Weights of a small transformer language model.
Size: 9 layers, 14 heads of 32 (1 for keys and values), MLP 448 GeGLU.
Architecture: LayerNorm before each block, learned positions, biases, tied embeddings.
MLP neurons of a small language model. Each row is named by its layer, matrix (gate and up: input weights; down: output weights) and neuron, and shows model dimensions 0-63. Each number is 200 + 30 x the weight over its row's rms, rounded and kept within 0 to 999. A neuron's up and down rows have the sign that makes its largest values positive.
After each neuron's rows, "fires on" lists the tokens most often at its 100 highest values on Wikipedia text that the model never trained on.

L2.gate242,218,222,216,195,214,191,202,204,253,211,167,211,198,215,144,238,220,196,174,177,146,144,209,201,177,222,137,191,211,205,227,200,209,241,205,212,205,226,202,234,216,155,234,197,202,180,180,182,283,235,191,252,207,140,177,211,257,221,232,149,193,152,191,185
L2.up242,242,235,204,203,222,177,190,264,173,215,229,232,235,191,188,195,216,228,161,165,257,162,237,210,201,240,160,261,222,183,202,251,190,201,199,226,184,243,238,246,183,198,236,206,231,204,130,202,285,214,197,206,205,214,234,180,191,220,229,222,184,191,220,222
L2.down242,236,218,190,193,203,210,155,241,225,155,219,222,211,205,207,144,197,197,204,169,198,268,185,207,211,161,214,174,259,208,272,218,179,207,232,181,197,192,134,263,235,152,160,203,169,199,204,218,230,167,202,194,147,176,166,236,195,232,236,194,250,210,215,188
fires on: " her", "ele", "com", "for", " Rec", " deb"

L2.gate280,196,189,230,208,215,188,185,214,220,196,162,246,210,196,228,218,253,192,216,207,179,229,206,213,160,204,234,184,182,231,223,175,201,206,221,139,224,207,179,190,169,184,231,205,200,234,211,245,238,245,226,213,183,216,160,205,219,225,236,163,152,169,194,198
L2.up280,201,227,170,162,213,228,163,227,184,218,202,216,110,203,197,208,221,189,228,187,179,219,199,255,206,226,189,206,237,213,205,212,242,229,190,240,178,212,205,181,226,230,167,157,247,217,162,192,188,147,214,216,222,207,219,120,186,198,230,183,232,191,224,186
L2.down280,177,174,233,188,241,172,189,205,217,169,151,214,233,189,185,175,188,133,184,177,192,231,226,223,245,168,226,157,167,214,168,147,195,220,147,197,169,223,163,173,170,164,198,198,188,201,158,237,242,206,252,177,186,220,232,220,223,196,199,208,164,211,250,203
fires on: "th", "reat", "iam"

L3.gate109,146,176,229,213,162,190,204,254,205,243,212,253,207,221,231,241,219,263,171,213,177,219,198,139,176,202,194,207,211,197,203,223,185,178,174,187,195,190,184,195,205,197,157,184,217,231,184,164,241,197,189,215,151,200,161,237,194,207,217,105,142,183,228,247
L3.up109,279,199,201,212,219,189,185,185,217,175,193,201,205,212,233,177,227,152,230,196,237,213,177,225,206,133,215,267,189,152,266,240,241,203,204,183,167,187,153,178,194,175,225,214,183,166,234,205,289,135,178,234,145,170,241,195,220,275,183,170,216,271,207,181
L3.down109,247,200,260,216,259,232,151,164,193,182,207,197,147,198,205,223,230,244,142,207,209,175,199,208,144,196,240,204,218,209,162,206,211,239,202,173,226,207,174,266,215,188,164,177,206,255,208,172,209,194,192,213,193,172,219,220,193,210,166,208,178,105,215,181
fires on: "in", " I", " al", "an", " at"

L2.gate412,232,225,226,186,206,228,261,111,196,236,272,142,201,200,188,191,169,249,203,227,242,173,171,233,222,209,171,203,192,228,161,192,212,135,181,225,193,224,229,172,149,199,233,190,226,186,161,198,187,221,278,242,220,217,188,148,197,228,192,220,237,189,193,217
L2.up412,243,215,250,182,190,192,225,179,182,182,220,160,232,193,218,189,187,224,139,187,243,124,153,208,220,246,166,215,208,233,178,242,227,186,168,249,201,219,239,182,150,206,193,220,214,210,216,169,156,246,201,243,190,214,165,171,189,208,208,177,264,153,164,229
L2.down412,274,152,191,205,211,220,186,222,198,208,244,142,206,209,224,177,146,241,155,241,208,199,182,246,163,221,196,188,226,206,145,225,237,182,181,184,225,192,200,156,106,182,270,203,203,243,202,135,206,178,219,209,196,190,200,164,194,218,231,173,177,200,233,187
fires on: " ad", " Ad", "elevision", " st", "ourn", " pop"

L3.gate89,188,180,213,148,171,203,180,223,242,232,232,210,139,209,196,215,130,186,173,201,170,279,195,165,218,182,246,209,213,231,187,238,164,183,223,175,186,186,209,190,219,212,199,215,170,215,263,201,180,187,189,234,139,215,249,146,144,172,191,218,221,195,189,220
L3.up89,190,201,164,187,205,211,155,223,240,180,193,198,193,208,197,224,216,229,236,247,217,232,170,162,202,169,182,198,203,156,200,218,169,176,170,132,197,157,190,225,175,180,202,216,229,190,283,213,240,127,190,213,180,149,199,143,202,221,209,194,138,231,211,186
L3.down89,158,251,228,216,242,176,161,202,221,219,174,206,188,201,233,231,208,180,233,255,153,289,185,198,153,254,214,196,206,222,176,164,199,205,158,187,162,171,205,214,204,187,197,203,167,218,210,222,195,178,149,208,202,113,193,206,238,217,200,222,226,226,174,170
fires on: " d", " n"

L3.gate43,213,184,191,248,177,191,207,170,156,198,138,198,207,207,229,189,211,216,275,185,233,225,221,249,171,219,199,180,184,211,207,173,223,259,235,194,189,158,133,240,196,221,199,196,236,230,189,235,187,161,254,158,256,222,170,239,227,211,214,225,183,226,174,191
L3.up43,178,198,194,200,277,192,216,182,195,173,164,165,199,221,221,222,232,211,210,163,219,197,157,223,145,149,190,174,193,196,240,138,202,136,222,142,219,207,200,185,145,231,181,174,163,150,248,186,186,230,185,204,225,207,118,179,209,207,260,231,185,244,199,181
L3.down43,232,210,182,185,213,240,223,191,189,214,195,197,201,206,201,231,202,176,211,205,231,185,154,216,178,205,246,181,182,194,224,164,252,188,216,175,220,222,150,193,204,204,222,259,189,260,219,207,207,171,203,169,181,179,219,201,258,187,210,242,205,224,188,150
fires on: "ex", "^{", " Total", "ies", " is", "ity"

L3.gate299,220,182,248,168,222,211,149,139,206,256,217,202,209,221,220,205,200,226,196,159,215,213,175,216,261,172,219,188,133,254,216,262,262,226,222,196,161,202,212,215,236,246,234,195,199,237,194,256,212,163,199,187,220,197,172,175,199,157,167,170,199,209,198,248
L3.up299,151,165,248,188,153,236,224,155,178,223,228,178,190,190,192,192,179,179,194,183,179,175,208,215,173,194,237,228,190,214,211,195,226,186,200,206,174,192,147,151,183,245,250,240,198,208,145,193,221,158,196,186,225,204,224,228,175,180,170,172,238,173,187,293
L3.down299,141,196,204,241,190,168,170,214,178,170,240,166,202,213,206,194,189,171,248,229,225,208,209,210,219,256,222,249,201,214,234,162,128,221,167,190,234,201,207,178,204,210,196,178,206,197,153,198,197,151,232,252,204,236,199,177,162,267,180,190,269,184,223,246
fires on: " S", " D", " H", " O", " pl", " G"

L2.gate317,238,210,152,227,193,185,214,160,190,148,208,203,238,215,198,221,256,187,201,229,246,127,210,188,164,210,203,238,187,187,205,202,203,158,210,124,181,190,200,243,215,269,188,216,216,144,171,235,179,245,230,206,195,231,179,262,200,229,208,225,167,163,175,180
L2.up317,248,167,165,246,209,203,268,163,174,187,251,208,223,207,216,240,267,182,177,168,159,183,243,197,219,218,260,186,218,130,210,180,197,214,199,179,195,247,179,139,225,143,220,154,208,243,101,216,193,155,241,175,187,199,164,198,216,179,218,158,206,202,213,185
L2.down317,207,188,196,205,245,171,217,189,232,203,195,183,163,202,177,210,165,166,205,139,221,264,165,193,216,199,229,205,229,261,228,125,198,246,191,256,185,221,153,219,191,160,213,166,179,233,151,205,213,189,192,198,199,197,182,192,181,128,176,209,247,157,205,177
fires on: "ron", " car", "ts", " t", "ut", " team"

L3.gate315,246,195,223,156,256,189,214,192,175,165,238,198,264,219,229,181,218,196,256,214,228,145,208,185,210,246,153,194,230,220,135,218,250,225,242,241,212,196,221,267,178,192,198,192,230,171,206,170,158,247,187,180,190,207,180,208,184,218,147,229,213,208,232,159
L3.up315,261,190,186,194,248,236,206,183,258,170,177,193,206,202,187,168,225,214,168,189,226,208,207,190,231,229,186,277,193,159,213,178,209,201,231,191,212,204,204,241,160,174,170,235,189,193,241,168,202,208,242,211,200,203,144,123,199,210,248,197,227,173,210,201
L3.down315,172,200,211,185,207,188,215,193,232,180,191,180,199,205,139,228,204,203,225,217,195,217,232,206,240,219,187,186,199,220,205,171,209,196,228,210,126,226,167,147,199,176,332,196,164,243,182,191,215,222,220,131,183,208,240,233,196,280,191,152,248,201,188,207
fires on: " that", " develop", "re", " also", " produc", " first"

L2.gate302,207,176,151,238,200,201,192,198,200,208,199,236,186,200,185,216,235,243,155,215,165,218,245,237,183,232,205,218,193,226,181,218,189,263,206,263,226,191,142,170,256,170,245,167,199,165,223,202,230,218,206,181,182,182,197,272,205,184,228,189,176,149,173,195
L2.up302,207,185,191,214,208,199,236,193,261,188,203,220,153,207,145,239,205,196,210,224,184,250,207,193,191,243,199,231,136,216,173,165,167,238,248,230,194,230,154,212,213,177,171,149,170,244,254,235,194,178,216,211,223,184,190,204,210,184,220,211,218,202,208,182
L2.down302,178,201,193,167,174,194,189,235,197,207,223,161,184,206,222,157,238,227,212,156,219,187,207,255,206,218,229,211,252,146,134,215,146,239,224,221,181,175,260,187,243,194,204,236,195,146,187,189,174,174,149,157,204,242,175,184,232,190,238,228,189,227,220,219
fires on: " that", "ilm"

L2.gate116,204,225,220,169,219,132,164,209,196,202,224,175,229,192,237,173,186,227,241,215,190,192,177,272,202,199,186,198,235,211,196,262,159,202,232,220,162,188,198,184,228,158,227,201,232,255,196,249,194,191,169,155,160,205,168,194,169,225,190,210,198,198,171,186
L2.up116,230,199,181,236,209,206,200,150,183,211,184,207,224,197,192,188,252,174,201,232,114,198,225,195,204,238,225,187,265,193,198,214,237,212,200,201,237,165,223,146,236,180,198,220,204,203,202,177,152,226,221,164,223,188,223,210,205,214,158,196,174,223,233,202
L2.down116,151,228,191,176,215,217,131,168,150,265,215,187,172,202,160,181,204,228,261,152,168,212,260,196,223,201,193,229,211,199,247,184,223,222,231,276,173,208,266,172,174,137,189,260,192,176,175,243,252,160,184,209,192,180,176,206,235,153,195,205,156,198,202,174
fires on: "our", " r", " Min", " min", " le", "in"

L3.gate426,207,176,184,179,198,177,194,185,237,211,159,138,185,176,185,214,204,195,266,183,189,193,211,196,163,222,147,238,182,140,191,195,211,197,235,196,216,201,196,208,209,201,180,218,265,212,169,207,224,193,203,204,248,168,189,190,197,227,219,185,169,222,202,214
L3.up426,231,188,177,193,202,178,151,223,193,178,140,184,205,212,189,209,231,185,190,202,204,201,264,163,180,207,219,203,204,168,240,198,223,191,185,199,164,209,215,217,211,212,204,206,285,212,148,219,236,202,162,139,198,184,180,186,169,222,223,235,187,209,213,175
L3.down426,188,216,176,178,213,211,185,222,150,179,184,199,196,199,189,207,226,171,180,184,208,167,240,192,181,168,188,179,204,225,194,183,219,218,208,275,193,257,218,159,242,209,166,227,183,219,223,196,181,191,194,193,188,203,170,207,218,176,191,172,216,187,193,206
fires on: " s", " pr", " is", " list", " cl", " ch"

L3.gate330,204,232,230,214,200,210,205,204,185,196,236,205,189,184,205,219,112,192,198,214,217,208,183,184,211,188,251,172,231,182,205,203,132,200,199,144,171,201,161,207,199,204,202,196,210,243,254,200,231,231,174,257,162,220,205,191,228,179,185,207,211,162,197,208
L3.up330,201,190,197,219,179,185,126,196,197,187,170,219,231,177,178,231,185,160,203,196,175,194,207,205,154,221,203,190,194,223,223,186,191,211,173,190,194,199,220,276,223,190,230,239,196,204,238,185,165,200,242,247,211,167,216,265,169,179,185,213,159,184,231,219
L3.down330,156,194,237,223,220,218,183,186,215,142,180,196,230,193,145,203,207,215,232,245,188,178,143,162,127,192,137,196,194,208,138,192,215,203,184,198,211,199,245,257,152,176,203,192,211,159,122,204,208,188,228,187,206,227,242,217,226,184,156,169,208,128,247,214
fires on: " n", "out", "if"

L2.gate98,161,188,246,210,238,183,153,244,248,187,214,209,171,202,225,161,199,222,234,234,216,254,200,173,177,253,208,175,172,164,178,246,199,207,248,170,215,217,199,200,218,194,149,210,228,191,174,224,193,183,191,261,226,157,146,145,244,231,195,173,162,205,189,223
L2.up98,202,185,278,172,211,206,194,179,171,212,216,222,152,193,230,162,217,201,229,221,252,178,215,230,231,203,226,231,250,201,195,224,219,232,274,221,207,174,186,203,233,181,232,246,204,218,187,191,151,155,169,228,260,261,219,208,166,177,197,194,202,180,194,255
L2.down98,204,207,182,221,192,175,148,254,229,187,142,195,216,202,200,216,239,207,242,200,156,241,215,164,176,222,217,178,135,200,169,210,156,117,153,155,211,181,222,271,211,259,187,211,183,213,196,210,137,227,221,196,186,178,193,205,208,200,199,179,194,185,244,199
fires on: "reat", "ough", "aim", "ess", "ced", "aus"

L2.gate343,178,188,222,222,209,156,218,177,233,152,162,205,221,185,206,216,207,215,211,210,148,208,177,164,178,242,153,189,182,203,221,205,135,256,191,187,259,187,185,205,126,190,169,232,140,232,197,213,183,235,202,237,166,182,168,225,230,172,228,254,177,213,193,174
L2.up343,192,184,195,143,256,236,182,253,191,225,230,198,197,207,208,190,194,175,220,200,223,200,164,217,218,136,181,219,193,236,241,181,217,183,211,279,218,209,236,210,204,226,194,197,162,182,223,205,167,197,185,209,217,190,257,215,206,231,183,197,220,206,216,160
L2.down343,180,247,214,271,228,193,197,195,231,150,125,231,164,200,248,182,206,215,197,216,169,175,166,163,132,203,184,182,172,189,191,231,229,231,216,188,179,222,206,221,162,189,167,201,186,178,234,186,199,130,199,204,114,248,210,207,241,194,176,203,191,182,183,202
fires on: "est", "ct", "ound"

L2.gate223,242,207,215,187,186,228,179,184,199,208,157,129,191,184,188,199,197,216,202,213,189,177,120,217,201,209,223,166,225,211,175,202,220,102,197,190,207,175,181,234,208,180,204,190,216,205,236,198,196,243,189,142,246,219,211,183,194,248,209,236,190,226,188,133
L2.up223,222,221,186,221,161,199,241,191,219,217,193,181,238,188,197,226,194,224,214,194,215,161,184,227,229,222,208,180,204,197,194,207,257,126,191,173,194,205,208,221,235,168,248,171,184,238,192,190,165,187,176,129,227,171,145,201,194,208,197,166,191,214,182,203
L2.down223,247,174,260,230,244,176,162,220,191,211,175,176,214,211,245,255,216,197,200,213,213,156,179,242,258,244,173,215,219,221,179,190,193,261,179,187,175,198,174,162,161,168,180,150,198,165,211,215,220,145,183,183,211,209,220,179,189,236,230,201,204,202,166,202
fires on: " O", " o", " d", "°"

L2.gate266,181,200,172,211,214,241,265,156,160,221,196,207,190,190,216,156,213,258,208,170,201,192,189,191,228,170,130,157,210,209,174,221,209,211,132,242,217,208,211,169,152,178,172,156,158,189,247,170,228,218,224,234,178,215,198,204,231,178,182,195,188,178,200,202
L2.up266,246,260,158,220,259,202,188,195,210,163,227,152,157,202,207,182,171,166,206,185,148,194,144,220,242,213,247,193,209,188,219,174,190,192,262,164,179,190,208,204,157,153,204,197,240,174,257,184,198,189,230,219,192,225,229,135,215,211,174,191,239,170,215,137
L2.down266,197,212,233,212,243,267,182,191,181,216,251,186,230,201,246,147,186,174,238,223,151,154,197,212,244,234,193,194,215,217,203,215,196,229,217,192,144,216,207,189,155,169,248,200,184,214,283,206,202,205,265,206,162,180,169,186,196,185,234,219,178,125,128,179
fires on: " st", " St", "St"

L2.gate311,222,212,202,231,117,214,225,169,155,201,190,194,236,203,195,237,215,224,228,217,184,147,208,221,197,262,259,199,226,179,212,180,219,175,226,142,169,146,252,217,192,220,179,190,212,213,189,194,113,212,185,155,245,200,206,218,215,213,217,198,219,210,212,174
L2.up311,227,210,200,243,197,202,167,227,188,214,166,188,267,208,218,182,246,229,197,193,160,206,185,203,179,246,182,202,197,198,213,169,218,162,166,241,165,233,187,171,241,195,228,201,176,196,191,224,127,219,205,183,172,224,196,193,231,177,160,259,243,191,199,253
L2.down311,184,222,186,237,231,223,202,245,195,211,135,180,207,197,205,218,248,188,219,215,233,160,157,176,184,206,227,248,198,233,242,184,188,212,209,163,205,169,195,214,246,200,207,207,216,157,219,195,176,185,189,200,198,196,182,172,246,151,259,184,221,174,188,226
fires on: " t"

L3.gate408,158,177,195,200,164,217,202,205,224,220,213,255,214,238,221,194,215,233,166,190,206,238,149,205,158,202,203,218,175,221,145,257,131,217,200,182,203,181,190,242,221,129,220,255,235,237,248,169,268,234,194,220,205,207,265,241,145,179,169,192,191,211,222,223
L3.up408,218,174,203,165,151,214,176,197,248,169,194,208,243,198,225,253,185,176,192,210,205,236,192,185,210,230,218,215,169,218,194,218,198,180,195,239,215,222,145,189,190,205,258,233,228,193,204,211,235,227,149,228,211,231,224,237,150,259,121,237,214,215,196,166
L3.down408,187,214,230,232,217,236,168,205,195,212,260,192,212,207,163,159,201,201,175,223,210,155,203,157,172,237,157,196,181,195,283,237,151,193,246,199,152,175,134,182,229,220,219,246,159,212,196,168,201,263,216,221,230,166,201,215,172,158,183,189,181,184,236,217
fires on: " app", " inc", " en", " ", " acc", " comp"

L2.gate232,172,231,205,203,169,201,167,229,284,220,172,154,175,208,233,215,266,172,234,219,197,229,195,161,155,216,151,166,206,165,195,165,196,155,211,215,208,171,195,204,186,168,157,195,223,234,201,205,162,227,172,226,239,142,181,187,215,219,224,254,152,222,231,153
L2.up232,201,245,174,180,243,229,159,183,190,191,188,155,258,196,198,208,210,192,234,248,186,137,234,221,177,178,204,203,154,194,216,149,167,194,205,158,186,226,236,255,194,221,158,174,220,192,195,227,180,218,181,186,277,190,142,125,159,187,195,241,158,222,209,177
L2.down232,225,247,190,198,199,261,204,183,186,215,198,148,181,198,202,223,113,178,197,180,256,184,186,239,163,179,213,225,184,180,198,233,221,213,193,174,157,248,201,176,237,218,159,206,197,165,205,155,257,173,228,190,220,141,168,205,191,216,178,220,209,131,178,234
fires on: "}", " number", "ove", "ailway", "ody", "velop"

L3.gate136,161,215,151,209,215,255,256,136,197,192,122,203,208,195,181,202,220,206,193,188,164,198,251,177,161,188,228,230,247,241,211,202,272,180,149,208,205,214,166,182,232,231,171,199,145,154,183,207,248,229,192,265,190,192,167,198,245,193,201,141,254,190,191,204
L3.up136,220,205,205,190,193,155,222,207,174,197,201,216,212,214,218,189,149,180,191,196,217,164,168,191,220,199,205,192,223,227,272,216,229,212,187,203,223,199,211,167,193,196,218,204,236,192,211,288,160,204,222,163,208,228,171,146,247,176,244,185,264,118,185,225
L3.down136,139,213,197,236,207,199,191,175,175,215,185,242,165,194,220,169,227,251,194,186,195,180,193,185,188,194,220,206,217,240,234,225,183,213,219,201,200,185,153,191,222,217,217,188,172,101,225,188,169,160,182,209,222,219,206,213,171,152,179,201,162,172,155,246
fires on: " Sw", " t", "ternational", " national", " Russ", " United"

L3.gate341,215,205,178,198,182,187,241,201,230,222,193,143,112,217,161,216,212,221,152,168,211,242,198,204,189,202,185,187,201,216,238,179,236,194,224,251,185,200,208,172,191,186,179,195,204,214,164,183,168,192,212,213,170,199,175,208,216,196,236,166,172,206,234,228
L3.up341,189,233,177,244,240,172,242,176,179,193,196,165,178,198,223,233,220,186,214,187,227,214,211,155,165,250,179,207,261,195,173,208,217,181,170,208,206,241,157,171,208,194,168,239,171,223,183,218,215,231,212,212,235,233,136,192,208,221,219,191,184,245,207,160
L3.down341,193,191,187,223,180,199,195,176,273,232,197,207,203,197,194,228,194,173,241,168,168,151,156,251,260,167,206,214,216,195,173,179,171,171,157,215,203,189,181,207,219,201,128,234,213,177,241,194,222,233,213,277,162,159,213,184,197,119,207,198,174,252,198,192
fires on: "rit", " res", "oc"

L3.gate56,261,202,205,165,239,203,181,177,199,198,152,191,223,187,212,167,201,228,212,205,205,149,175,188,215,180,168,212,128,226,225,147,235,183,244,192,200,180,223,212,217,227,177,173,228,165,146,164,193,242,233,169,228,199,242,238,211,221,199,199,170,222,214,228
L3.up56,187,190,233,166,233,250,201,182,162,210,204,151,88,187,244,183,234,182,194,217,139,229,161,197,189,182,212,197,225,230,206,234,165,221,213,129,225,186,248,208,191,250,171,220,196,190,258,237,203,175,215,190,224,186,190,230,190,200,160,177,234,236,229,238
L3.down56,250,126,208,217,162,167,209,208,214,213,249,172,206,198,136,201,181,188,169,153,212,239,158,236,221,171,208,194,239,194,257,182,225,193,221,198,212,235,197,187,203,220,235,224,173,208,181,192,163,152,197,223,183,194,195,209,210,227,203,193,220,199,148,159
fires on: " from", " fl", " l", " j", " ref", " def"

L2.gate263,189,210,252,188,195,209,230,182,233,163,163,207,167,197,180,171,207,228,207,176,226,185,163,192,208,210,239,192,201,208,191,170,218,203,215,184,197,189,214,244,222,214,145,197,176,198,197,165,208,171,122,180,188,257,198,207,251,205,265,187,166,224,197,180
L2.up263,211,206,222,192,191,214,183,171,218,257,161,199,225,195,178,193,187,199,196,161,245,219,177,253,248,202,238,209,210,232,220,178,246,240,171,188,191,229,200,242,205,167,194,141,208,234,236,197,194,229,148,161,196,219,208,168,238,213,227,162,234,261,218,180
L2.down263,185,179,221,217,179,200,151,166,173,189,164,168,164,206,223,203,135,232,208,203,221,224,225,233,226,239,211,187,241,232,155,181,234,238,159,181,208,275,248,210,240,173,169,211,202,228,260,180,182,215,198,142,237,194,210,211,200,224,182,242,220,187,182,166
fires on: " o", "ra", " tra"

L3.gate149,206,193,183,186,151,174,187,259,208,231,135,170,254,209,211,196,188,204,212,154,213,247,139,213,218,154,186,184,210,232,224,201,181,195,198,261,202,202,195,215,202,207,200,142,189,201,210,210,247,196,198,181,163,184,176,220,236,249,171,163,229,221,202,220
L3.up149,195,222,189,250,193,233,165,221,180,206,219,230,200,217,201,218,227,156,157,214,176,184,202,224,254,159,211,163,143,199,237,191,209,174,203,187,209,227,223,203,130,203,210,157,229,190,219,154,235,258,185,189,145,205,238,200,134,193,199,186,183,232,211,210
L3.down149,180,199,206,222,227,239,166,160,136,165,186,212,195,198,189,172,263,188,196,244,222,168,220,216,211,146,178,196,188,129,207,176,200,197,257,263,267,222,225,197,132,221,206,178,164,213,203,178,156,259,190,192,206,175,240,229,190,248,231,188,169,146,204,193
fires on: " comp", " dep", " Comp", " ab", " Ar"

L3.gate405,162,159,206,222,190,193,165,197,268,182,244,235,191,203,206,183,238,197,216,203,127,228,176,126,203,188,185,206,222,189,194,238,181,237,198,189,173,164,189,210,241,190,182,288,216,251,228,175,179,216,225,235,198,231,227,200,227,180,191,224,189,149,192,209
L3.up405,183,179,215,219,178,173,228,220,227,137,197,267,139,197,185,172,249,205,160,205,144,206,224,174,189,222,182,238,180,227,138,201,148,220,173,211,161,222,216,213,240,166,182,226,255,239,185,219,185,191,248,180,185,196,218,206,257,171,183,188,205,173,195,227
L3.down405,236,197,184,191,173,195,173,198,123,190,230,224,262,206,162,204,165,201,229,173,207,172,197,158,201,178,165,190,243,190,122,231,184,261,242,207,225,204,247,203,218,187,199,244,214,263,188,216,148,207,194,143,215,214,179,222,239,196,195,199,184,215,198,233
fires on: "qu", " form", " that"

L3.gate283,216,175,206,175,167,155,197,206,222,189,167,248,229,191,243,204,162,216,188,161,215,228,136,219,189,220,242,198,212,252,217,214,152,155,181,227,209,197,166,177,154,199,242,164,198,209,170,222,255,151,154,192,142,227,208,210,187,218,208,158,189,165,209,207
L3.up283,192,158,183,229,227,225,213,186,236,223,208,256,257,227,228,185,144,159,210,204,209,193,156,206,196,208,192,133,201,238,221,203,221,180,204,221,184,195,213,182,148,198,242,175,166,199,188,220,197,201,203,218,139,193,221,199,204,156,176,204,168,162,218,169
L3.down283,222,171,196,195,266,203,187,181,176,193,179,233,196,210,178,267,235,207,202,213,168,223,133,208,199,206,202,181,166,203,290,235,191,161,171,209,205,213,217,199,208,255,174,177,202,265,224,226,207,194,199,234,195,221,154,199,150,196,182,153,207,194,242,225
fires on: "ort", " Port"

L3.gate375,163,168,157,167,146,225,169,215,223,214,196,209,199,214,237,177,197,150,190,200,146,191,196,248,164,208,202,211,211,259,199,248,230,239,206,257,195,192,239,231,233,158,196,153,226,189,225,212,300,218,218,214,207,165,229,228,153,188,196,195,189,195,190,211
L3.up375,130,183,196,208,149,205,142,204,187,209,174,199,288,199,125,247,191,224,238,275,135,159,253,224,288,197,187,210,189,218,256,146,221,250,236,220,173,185,197,166,162,194,189,166,260,228,169,172,165,194,207,180,257,197,227,173,163,216,196,206,135,150,186,218
L3.down375,198,205,242,176,132,149,161,197,198,191,153,152,175,202,143,210,224,185,268,221,197,234,217,186,185,139,204,198,192,187,235,178,181,197,208,182,174,184,231,263,190,268,218,211,168,244,173,202,225,197,174,261,214,201,232,219,198,217,185,193,147,150,203,203
fires on: " comp", " Comp", " exp"

L3.gate400,172,176,264,240,194,192,179,176,198,182,167,176,229,189,153,236,159,151,177,139,195,187,225,182,199,223,225,219,200,216,192,225,103,219,229,194,195,188,210,187,236,202,135,197,214,208,142,198,188,221,175,234,185,210,210,187,229,229,197,201,196,190,190,231
L3.up400,191,202,211,212,227,204,247,196,208,192,231,150,233,171,140,229,177,206,248,229,205,135,189,197,150,210,200,186,227,120,196,131,166,210,168,213,193,188,233,206,196,233,178,232,193,201,210,181,144,200,268,164,135,237,160,192,194,147,155,221,201,205,163,243
L3.down400,146,200,210,153,177,171,186,203,227,243,184,192,177,191,180,190,251,202,198,211,217,174,173,224,161,132,198,193,176,186,159,167,179,191,193,208,221,207,167,234,176,139,197,255,188,200,250,187,271,206,179,184,174,168,163,201,172,181,204,271,177,268,217,179
fires on: "if", " gen"

L3.gate339,209,217,215,170,179,209,204,188,185,185,150,224,163,230,196,194,197,152,192,198,211,209,219,171,171,250,210,176,215,201,195,188,237,221,209,226,209,180,180,226,166,190,188,185,248,262,230,216,116,241,201,195,157,268,182,198,177,172,198,216,154,175,199,183
L3.up339,189,197,183,176,240,189,195,219,179,203,187,203,171,192,187,210,189,218,201,201,187,127,181,204,196,246,180,216,203,193,196,205,261,215,135,249,205,201,211,197,216,213,202,188,212,253,182,230,166,159,140,276,215,201,184,268,251,194,182,225,196,250,221,156
L3.down339,188,210,224,154,196,174,197,201,198,213,209,187,160,188,227,226,194,161,199,174,193,179,223,195,176,191,170,207,210,222,196,250,188,211,198,147,183,209,178,195,152,216,124,212,228,130,233,219,173,212,165,232,182,230,181,218,202,177,180,176,233,241,200,224
fires on: "our", "ative", " house", " res", " High"

L3.gate155,173,180,155,201,207,213,184,219,105,199,181,254,170,200,220,161,223,273,194,176,205,149,239,252,162,180,106,209,150,190,192,167,142,206,188,139,183,206,238,231,203,192,188,181,317,233,167,189,226,215,150,207,233,174,187,216,181,210,200,220,188,202,230,217
L3.up155,190,199,172,139,216,189,155,197,174,187,183,213,173,172,218,148,184,175,234,249,204,228,202,193,171,209,138,201,207,260,170,218,179,210,189,140,234,171,175,246,280,210,189,234,221,197,203,234,210,189,199,235,225,175,204,209,202,221,207,204,130,236,200,160
L3.down155,257,173,207,170,214,191,159,223,208,191,277,198,206,207,169,207,178,169,123,173,194,246,215,201,148,182,197,203,231,160,242,226,184,163,246,181,185,205,201,136,194,252,179,194,205,189,196,206,172,216,185,232,190,233,203,191,126,141,218,171,116,213,207,210
fires on: " sp", " cap", " sc", " def", " l"

L3.gate121,213,178,222,160,214,201,215,172,176,204,211,180,198,203,201,233,191,203,194,158,201,213,223,190,224,208,185,246,215,249,198,258,223,202,206,204,188,225,210,186,217,245,234,208,213,194,214,208,210,153,189,144,246,218,210,237,140,209,157,225,188,191,205,282
L3.up121,210,185,249,192,203,196,204,203,185,222,190,173,212,58,215,206,186,171,182,206,149,187,213,213,210,224,226,289,278,224,199,191,177,225,198,184,190,204,209,194,212,189,171,200,207,155,199,163,252,239,213,219,251,229,196,247,171,207,233,172,170,186,192,203
L3.down121,235,220,205,228,237,216,143,212,208,200,180,174,193,127,202,225,250,175,145,237,152,176,202,200,185,163,176,251,253,152,204,189,114,200,184,161,257,149,186,200,185,185,189,220,249,173,253,181,247,266,223,222,183,206,203,224,163,203,256,206,207,235,227,189
fires on: " O", " S", " L", " C", " K"